{
  "n_layer": 12,
  "head_dim": 64,
  "d_mlp": 2304,
  "rope_base": 10000.0,
  "qk_norm": false,
  "bias": "none",
  "extras": ["capped logits"],
  "init_std_o": 0.00491,
  "optimizer": "muon_variant",
  "lr_mult_o": 0.683,
  "lr_head": 0.00581,
  "grad_clip": 2.0,
  "warmup_steps": 200
}
MLP neurons of a small language model. Each row is named by its layer, matrix (up: input weights) and neuron, and shows model dimensions 80-175. Each number is 200 + 40 x the weight over its row's rms, rounded and kept within 0 to 999.
A block is one neuron, or neurons of one layer that tend to fire together. After each block is what it responds to, as a language model described it from the Wikipedia text at the highest values.

L4.up173,203,82,263,230,250,239,246,230,236,236,226,138,191,244,174,257,184,204,260,196,243,167,166,213,104,196,189,158,175,186,175,181,194,189,129,242,156,215,174,126,239,225,193,141,211,228,206,281,268,127,167,209,218,200,216,271,191,205,194,189,229,144,198,171,241,164,191,168,220,233,184,165,216,202,226,193,189,228,204,223,225,216,207,161,145,262,268,236,152,254,148,277,155,194,329,173
L4.up282,186,191,224,144,159,212,234,154,145,208,242,181,202,184,164,168,144,196,117,252,193,155,234,73,176,223,228,219,71,189,140,200,249,229,232,234,132,221,190,147,305,192,131,175,231,236,242,177,179,158,204,206,180,199,168,233,192,170,197,293,209,145,258,154,198,203,151,245,171,163,270,180,135,212,200,142,137,224,280,163,176,210,230,257,173,194,221,168,151,157,187,159,208,200,270,249
L4.up629,192,224,259,240,160,272,173,182,208,192,114,250,243,255,151,218,131,232,145,200,189,168,157,218,195,169,243,219,177,183,195,175,206,195,186,211,200,225,230,134,187,151,254,207,242,256,230,258,228,188,178,227,237,210,195,234,152,263,140,154,258,255,123,181,152,201,252,231,208,221,197,274,145,164,207,255,184,215,204,178,216,230,106,225,147,179,170,120,180,216,227,221,217,141,212,232
L4.up1025,156,250,234,204,189,200,204,169,259,188,157,188,129,176,254,190,260,191,211,207,158,257,241,231,122,193,239,183,161,135,185,169,227,221,176,211,178,166,223,165,261,195,226,200,143,188,214,213,240,221,162,254,244,198,176,214,166,167,215,225,155,220,274,197,195,248,201,202,175,171,184,91,192,167,242,188,176,210,190,139,143,212,154,280,171,210,186,186,173,194,274,236,209,141,178,222
L4.up1065,110,214,210,242,156,217,213,207,173,182,191,205,219,213,210,246,250,146,163,203,107,249,237,313,150,207,218,154,274,265,230,166,136,166,246,241,242,200,227,164,202,239,175,169,182,162,211,208,141,154,247,177,109,197,222,221,177,252,260,125,164,189,239,186,162,140,204,234,215,158,272,247,194,207,213,216,171,216,258,215,171,210,211,169,148,256,253,209,161,191,143,172,263,226,161,275
L4.up1528,240,199,153,231,159,123,220,186,211,181,268,162,121,239,197,173,190,203,246,240,200,193,221,189,203,156,185,210,185,220,190,180,213,241,250,179,195,197,195,251,187,158,201,159,220,194,185,145,219,225,228,182,195,194,158,205,161,160,191,156,218,178,136,268,234,160,142,234,211,135,214,189,168,229,239,214,195,265,219,253,117,203,142,178,217,200,155,182,226,236,171,201,270,132,228,199
L4.up1616,264,240,183,227,183,217,177,207,192,208,210,246,182,177,206,186,157,158,132,206,279,267,258,200,200,231,234,321,192,188,156,183,191,236,229,177,187,178,232,179,215,238,252,217,167,160,154,165,201,186,196,209,175,132,224,259,128,119,234,232,216,268,255,146,176,226,235,184,237,239,189,205,173,264,204,201,169,304,210,153,164,191,223,184,292,210,215,247,214,198,221,200,206,158,231,184
L4.up2238,238,220,166,248,193,273,103,168,207,222,203,188,192,231,195,196,193,238,193,219,254,136,235,231,187,264,237,163,202,255,167,227,218,187,157,199,151,208,203,167,250,211,213,208,278,180,226,295,157,175,218,170,232,208,234,188,202,147,253,167,204,159,164,139,189,216,162,204,205,149,213,207,143,186,225,179,212,203,126,134,206,211,232,275,240,118,249,200,203,206,250,229,217,182,244,234
Apostrophe in possessives/contractions

L3.up7,202,179,137,226,239,199,252,290,259,144,252,193,255,248,237,150,236,191,186,212,238,201,213,196,173,278,173,231,177,256,208,258,231,175,179,209,188,192,192,147,194,187,124,256,168,146,213,171,142,170,274,250,274,146,205,241,185,196,154,163,253,310,265,165,214,220,165,161,145,199,187,183,189,162,133,245,266,234,191,124,183,205,148,260,181,230,179,197,209,209,250,227,140,165,212,221
L3.up781,170,180,153,214,211,193,233,223,153,174,278,270,220,141,165,174,209,164,152,203,218,218,174,211,159,200,149,200,217,253,176,223,112,204,238,187,172,159,231,171,201,245,197,180,181,118,185,202,146,167,182,204,180,237,213,189,133,209,259,179,165,189,175,196,160,167,161,147,251,181,182,156,180,179,167,197,198,140,282,194,211,185,168,255,191,144,202,205,170,290,180,216,275,202,206,163
L3.up816,209,212,229,235,203,264,198,171,162,241,255,141,192,156,223,132,319,147,233,249,293,142,125,257,193,181,184,208,157,158,172,237,198,193,259,253,218,82,145,264,211,213,127,172,145,302,168,173,245,231,205,201,210,230,131,170,202,176,173,255,249,197,185,191,125,163,275,140,125,157,175,174,190,221,166,182,204,205,226,226,190,197,238,256,229,197,230,269,266,263,224,216,299,194,242,201
L3.up1357,171,171,179,243,197,148,229,177,240,167,143,195,204,189,254,265,215,272,147,267,184,194,142,182,191,258,255,138,165,247,217,238,120,235,177,208,212,137,229,219,246,134,160,132,188,232,128,210,173,217,231,175,220,221,223,254,130,166,144,170,174,177,219,173,244,154,214,134,188,235,241,226,131,243,237,193,176,160,135,203,273,167,277,209,248,217,139,165,193,240,272,223,189,208,245,230
L3.up1443,205,215,228,113,183,150,238,203,235,199,209,169,243,191,296,116,176,252,169,206,208,241,195,206,191,164,224,187,208,224,225,233,216,225,181,261,255,153,263,186,167,194,138,137,140,137,248,227,252,198,185,169,164,150,154,123,213,216,236,218,167,186,232,158,160,138,311,126,208,192,203,240,259,248,261,165,168,167,201,162,190,260,183,215,213,174,172,213,243,165,217,178,186,144,288,132
L3.up1519,191,193,218,216,255,195,169,229,207,231,189,139,177,232,161,170,217,248,226,126,186,257,201,184,215,161,170,220,274,139,227,182,211,198,212,237,163,173,215,150,149,174,317,165,235,179,166,97,177,180,231,137,247,212,264,247,182,169,198,196,193,261,158,169,168,155,214,244,169,191,252,198,139,160,217,174,205,228,183,234,242,175,145,206,207,235,215,173,168,153,258,212,175,220,277,207
L3.up1969,266,243,140,257,212,228,230,168,155,197,243,184,155,171,178,225,226,189,200,177,176,253,242,225,187,211,200,223,162,230,129,203,161,176,248,172,149,234,215,197,220,159,220,141,190,219,173,254,179,220,189,127,163,255,189,168,210,187,181,106,167,91,228,161,224,124,223,188,216,206,248,263,175,183,173,182,226,222,197,253,159,224,189,192,234,280,261,197,208,169,306,198,131,199,219,238
L3.up2140,153,211,282,194,210,159,226,222,178,212,357,164,226,204,288,163,230,177,127,187,212,139,160,189,161,202,173,188,182,217,242,177,197,176,232,240,144,156,196,206,184,252,125,192,172,163,188,181,171,195,228,243,178,180,217,174,189,162,170,215,231,181,173,159,241,132,279,213,184,147,202,240,177,198,203,131,169,172,216,198,208,134,237,188,270,171,158,170,191,199,236,191,215,216,219,223
Apostrophe and mid-word pieces

L3.up340,215,152,205,307,197,225,187,115,153,226,184,130,178,215,231,193,154,192,124,221,224,289,196,168,152,270,256,110,243,232,203,194,118,185,145,157,251,208,202,232,161,158,145,184,130,161,183,204,241,203,186,173,197,311,176,175,156,205,147,254,153,223,177,106,158,202,196,267,199,141,170,184,203,285,237,182,252,261,214,136,188,203,247,190,223,226,227,223,181,219,205,193,223,234,219,208
L3.up383,182,262,147,279,292,152,178,212,202,159,228,195,235,127,227,248,235,153,166,252,199,202,223,195,84,210,279,174,200,214,186,193,113,162,231,186,190,161,153,205,253,237,164,222,124,158,195,289,182,183,254,200,212,227,178,274,199,189,185,214,183,226,225,167,174,196,254,211,251,202,223,161,209,269,240,188,222,258,179,175,210,204,227,197,178,241,208,198,222,163,202,100,247,303,235,222
L3.up416,242,99,170,202,225,242,267,126,197,291,203,191,233,198,129,127,236,216,97,213,263,128,176,139,210,190,167,99,211,110,181,176,199,136,208,196,222,167,170,226,199,172,250,240,191,235,159,185,234,190,194,221,146,246,176,256,174,167,232,173,91,237,232,146,185,210,225,208,188,235,193,221,153,291,168,166,139,198,216,171,198,216,221,230,178,263,238,192,135,228,200,207,233,170,215,228
L3.up793,141,238,170,223,249,281,245,203,244,206,170,169,170,228,191,222,176,264,194,231,173,161,234,222,140,255,278,145,179,222,172,157,247,280,182,211,153,214,258,208,187,209,131,210,92,185,135,218,140,194,205,149,184,293,196,191,169,172,201,170,199,175,193,186,129,200,151,227,188,167,195,149,287,203,287,255,200,178,192,198,205,124,221,187,218,220,204,184,102,201,238,135,260,157,230,171
L3.up1025,194,168,201,200,205,171,167,175,174,209,133,204,224,197,234,242,178,206,162,201,186,203,197,127,153,238,254,133,199,278,231,212,123,142,186,208,205,159,199,216,244,205,155,208,113,169,159,217,169,132,189,178,209,232,174,170,135,136,153,263,210,193,212,180,239,169,252,178,195,196,212,144,210,187,264,173,259,284,188,182,232,112,250,169,215,228,182,241,178,180,220,177,124,267,175,192
L3.up1709,252,178,258,280,137,235,214,216,204,151,228,249,235,167,159,108,241,226,208,289,230,219,145,145,214,208,243,205,222,210,195,205,149,233,214,201,225,188,208,139,185,207,133,225,256,194,213,225,191,172,221,139,219,252,209,135,116,233,235,160,277,197,201,149,219,167,269,210,238,161,137,161,183,256,183,133,213,174,227,147,213,237,217,268,237,175,248,140,232,196,258,173,227,232,199,278
L3.up1770,200,180,245,163,202,294,173,223,219,205,144,198,122,194,246,143,142,155,258,310,256,239,216,199,191,182,269,244,169,216,253,251,250,211,212,167,233,174,147,222,310,236,161,252,175,253,202,199,142,254,300,165,155,187,124,226,170,150,131,171,254,234,253,185,156,198,212,226,254,173,147,236,207,197,131,258,252,172,152,288,208,220,237,220,228,243,209,272,148,154,262,223,279,161,188,183
L3.up2090,137,206,275,199,228,265,285,211,209,151,221,235,176,241,220,186,249,216,208,235,204,255,187,207,168,177,133,252,179,168,241,197,264,278,149,221,201,214,229,211,252,203,131,113,198,187,203,201,217,230,262,172,140,207,177,183,189,164,158,204,178,153,191,170,253,222,220,193,141,218,211,120,158,251,246,182,235,190,207,172,246,225,215,264,187,148,178,202,236,179,196,177,202,214,171,186
Table row-end pipes

L6.up2085,175,216,206,250,240,163,162,167,196,211,219,214,233,189,259,173,269,196,138,208,163,225,217,216,181,190,246,254,299,140,194,211,220,227,181,201,199,148,264,226,225,209,238,317,295,200,295,233,210,182,168,287,234,228,185,211,187,201,202,196,210,147,217,189,205,149,203,245,71,226,200,175,143,223,174,243,206,248,241,222,194,157,149,199,163,176,217,170,185,215,233,246,193,247,219,220
Completing fixed phrases

L6.up11,195,185,228,233,266,195,176,210,213,279,283,207,157,166,160,222,181,213,204,171,197,182,193,215,168,214,264,141,176,229,213,205,196,118,204,210,151,207,92,174,128,221,180,168,241,177,241,229,222,116,137,177,213,202,161,187,179,203,245,182,176,218,188,158,212,154,209,153,230,132,204,190,209,196,164,245,187,274,208,203,177,183,225,167,237,171,180,194,226,182,152,200,261,183,221,185
Wiki markup line endings

L4.up27,202,156,228,240,235,190,144,184,260,162,149,230,155,205,149,114,220,231,275,194,200,234,191,231,211,262,216,252,197,140,237,178,177,239,207,163,245,150,188,180,227,269,213,246,224,252,248,168,244,207,176,126,193,185,149,205,145,205,241,183,219,191,219,173,206,179,226,148,185,293,173,145,192,201,100,167,205,262,206,175,139,168,123,180,180,214,199,204,154,171,165,210,177,153,126,212
L4.up216,260,195,170,243,217,318,185,230,202,231,165,165,271,240,160,174,147,157,231,227,190,178,190,118,241,212,224,340,168,186,194,121,240,145,239,180,167,83,238,217,244,229,203,172,188,255,203,254,199,204,167,241,168,266,157,177,259,258,211,179,230,190,262,288,213,207,271,172,184,172,179,186,137,244,262,181,254,206,173,175,233,171,172,128,142,186,182,141,249,199,260,148,235,268,255,152
L4.up929,198,195,164,217,197,220,216,213,292,197,211,105,264,187,239,164,194,204,170,175,161,259,172,189,197,180,184,219,184,220,201,215,228,238,169,153,156,178,172,182,291,218,166,227,221,217,206,183,166,219,215,217,154,182,198,208,160,234,253,161,181,178,195,197,212,192,188,197,177,191,186,220,193,184,170,162,211,189,242,188,239,183,252,191,225,232,196,225,196,221,210,149,239,272,233,195
L4.up1096,235,214,191,243,216,202,185,167,227,143,159,220,191,183,238,133,217,229,164,222,199,154,144,173,237,205,241,226,222,266,222,179,228,270,247,189,259,249,126,208,161,230,262,272,155,148,171,226,201,271,150,196,176,210,200,159,182,164,264,201,210,142,218,163,205,203,206,196,179,236,229,246,245,181,223,184,163,251,217,160,182,158,287,190,153,245,205,175,258,205,275,144,210,148,127,274
L4.up1281,234,179,203,224,168,155,233,111,194,171,166,182,216,155,249,122,188,203,221,188,218,203,167,191,206,191,222,315,243,206,178,279,200,116,158,188,153,157,242,131,241,222,286,227,128,215,205,171,160,239,75,175,171,183,200,173,338,224,235,240,164,234,194,212,214,216,209,129,233,154,143,181,199,254,214,166,217,191,253,173,308,247,246,210,203,127,175,230,253,203,216,248,240,187,222,187
L4.up1840,191,208,223,234,165,56,199,271,146,141,203,247,147,213,231,220,238,235,237,220,246,198,197,216,132,234,301,153,212,214,243,187,200,256,234,213,188,227,200,180,189,171,235,215,163,180,227,178,161,120,147,175,159,157,218,247,150,172,214,247,189,247,164,163,263,229,152,183,186,156,214,178,223,174,144,154,207,254,199,179,236,177,154,241,92,195,253,196,162,236,132,226,185,240,169,197
L4.up1857,194,180,149,251,141,230,132,213,189,170,203,218,221,158,182,261,202,214,200,184,212,252,256,273,196,149,193,179,229,151,235,169,210,235,245,234,198,236,199,204,286,111,199,213,233,181,258,243,156,239,173,170,252,172,177,193,147,162,152,162,211,203,203,220,226,202,130,225,179,148,159,148,135,191,211,219,186,168,240,166,243,265,195,217,224,151,123,177,264,203,124,135,216,219,204,235
L4.up2117,256,180,250,223,191,194,216,133,219,198,216,180,151,189,178,257,209,253,195,185,176,199,191,156,171,162,238,130,165,162,249,166,201,262,248,134,202,219,164,194,271,266,200,200,137,215,197,224,192,260,195,161,211,165,196,160,164,212,168,217,159,160,134,192,225,241,160,104,209,254,219,148,184,222,248,200,184,229,107,211,199,247,204,178,174,196,192,167,253,239,271,154,250,170,191,210
Preposition "by" in phrases

L6.up1270,187,165,182,193,162,179,178,172,221,273,197,201,217,190,198,210,223,201,201,230,188,228,174,265,202,205,204,271,236,275,280,142,192,179,215,193,187,215,219,212,228,173,200,144,199,224,201,209,156,243,208,197,182,211,229,223,265,156,130,165,204,293,174,217,184,153,228,246,187,179,241,213,165,151,183,290,131,225,203,237,199,234,209,247,234,211,181,161,195,276,206,162,181,170,222,266
Mid-number digit pieces

L3.up10,189,255,227,196,253,211,167,175,158,219,251,187,229,232,233,232,224,269,159,269,226,208,190,238,202,165,264,204,185,205,286,186,154,208,235,215,241,208,154,169,205,216,162,257,214,138,199,165,157,217,163,152,202,154,208,176,272,215,209,208,183,187,158,138,242,160,248,208,197,243,258,215,241,257,202,216,213,216,144,206,180,177,213,209,160,214,152,223,224,267,142,205,273,207,223,249
L3.up22,190,112,195,204,196,198,259,240,267,180,149,219,201,171,171,204,199,195,219,224,155,190,154,195,204,196,255,191,175,185,208,197,207,257,267,139,219,202,189,148,231,190,149,198,222,231,207,194,172,222,143,151,152,249,179,183,226,98,221,247,187,148,153,227,190,179,124,135,241,253,206,178,225,229,210,105,212,237,217,152,180,130,180,146,202,168,193,234,245,159,189,172,186,245,194,166
L3.up1033,275,166,222,129,219,143,234,177,153,253,226,176,209,315,145,183,210,237,200,145,208,250,213,277,173,187,152,228,207,262,238,213,185,263,192,189,187,162,207,185,243,198,238,213,170,198,175,137,217,176,197,152,225,289,204,135,215,176,232,242,193,160,207,202,190,251,228,208,217,200,223,141,216,151,231,181,180,204,154,199,142,174,143,235,149,211,220,176,193,240,231,209,145,191,260,134
L3.up1321,214,244,243,150,256,209,165,205,207,154,231,199,239,191,205,240,167,222,234,192,161,209,199,203,139,230,197,238,203,295,175,203,258,220,198,231,195,197,122,183,265,160,207,155,171,122,197,209,160,178,151,147,225,202,171,209,188,122,235,170,197,203,233,293,203,170,189,162,221,204,186,208,205,209,236,182,138,190,171,186,235,160,208,254,176,169,250,197,209,267,245,203,143,137,189,209
L3.up1585,222,208,221,123,174,176,165,195,239,187,232,201,240,241,175,227,183,230,167,189,242,219,143,209,161,198,188,185,224,257,175,169,211,191,178,196,278,112,163,176,161,243,163,235,206,156,224,186,130,240,104,143,158,196,201,210,183,263,210,222,197,178,154,212,171,170,186,188,181,212,270,246,187,227,246,174,158,194,270,140,220,200,202,242,140,266,248,234,183,181,232,199,131,193,170,217
L3.up1782,198,208,203,189,184,222,215,252,242,212,205,181,194,290,169,200,166,250,206,237,93,162,118,257,187,184,187,205,154,188,240,167,255,242,249,219,141,212,170,245,236,153,212,248,124,199,196,232,188,158,169,171,246,166,200,192,157,175,183,171,168,128,281,213,174,197,181,194,225,241,150,195,191,245,194,196,278,236,199,124,234,174,240,174,139,176,163,203,255,117,169,210,213,232,213,305
L3.up1993,209,217,168,153,175,200,193,125,226,240,207,214,209,235,125,223,137,143,206,215,283,198,219,186,200,224,205,186,204,180,192,190,266,280,242,172,184,221,204,219,282,166,196,247,239,240,210,114,166,191,202,160,253,182,109,254,186,227,167,216,229,196,178,231,231,250,174,197,219,254,74,164,141,255,194,202,317,276,243,191,206,257,256,171,171,220,150,205,174,188,160,213,157,186,203,170
L3.up2238,226,143,203,164,226,227,209,197,224,291,198,178,220,210,217,166,241,246,129,179,247,217,150,213,148,204,194,269,202,184,183,148,225,200,141,208,210,227,140,189,206,224,128,155,169,143,213,178,216,192,188,231,203,191,194,182,133,129,267,155,213,142,227,194,228,184,238,190,180,268,236,256,177,227,223,188,185,214,225,185,270,193,219,203,233,267,198,183,190,226,238,147,119,205,269,160
The preposition "by"

L6.up925,247,183,210,263,148,95,225,162,186,178,95,262,221,208,164,247,239,171,137,192,235,195,178,198,162,241,179,176,185,221,209,135,249,228,210,190,216,211,194,193,164,246,256,163,119,177,269,183,145,150,159,178,209,171,158,182,236,223,208,168,181,162,192,225,211,219,202,223,213,243,232,259,143,176,193,162,207,259,152,245,158,223,175,214,167,192,275,180,261,145,206,148,237,218,110,144
Apostrophes and split word-starts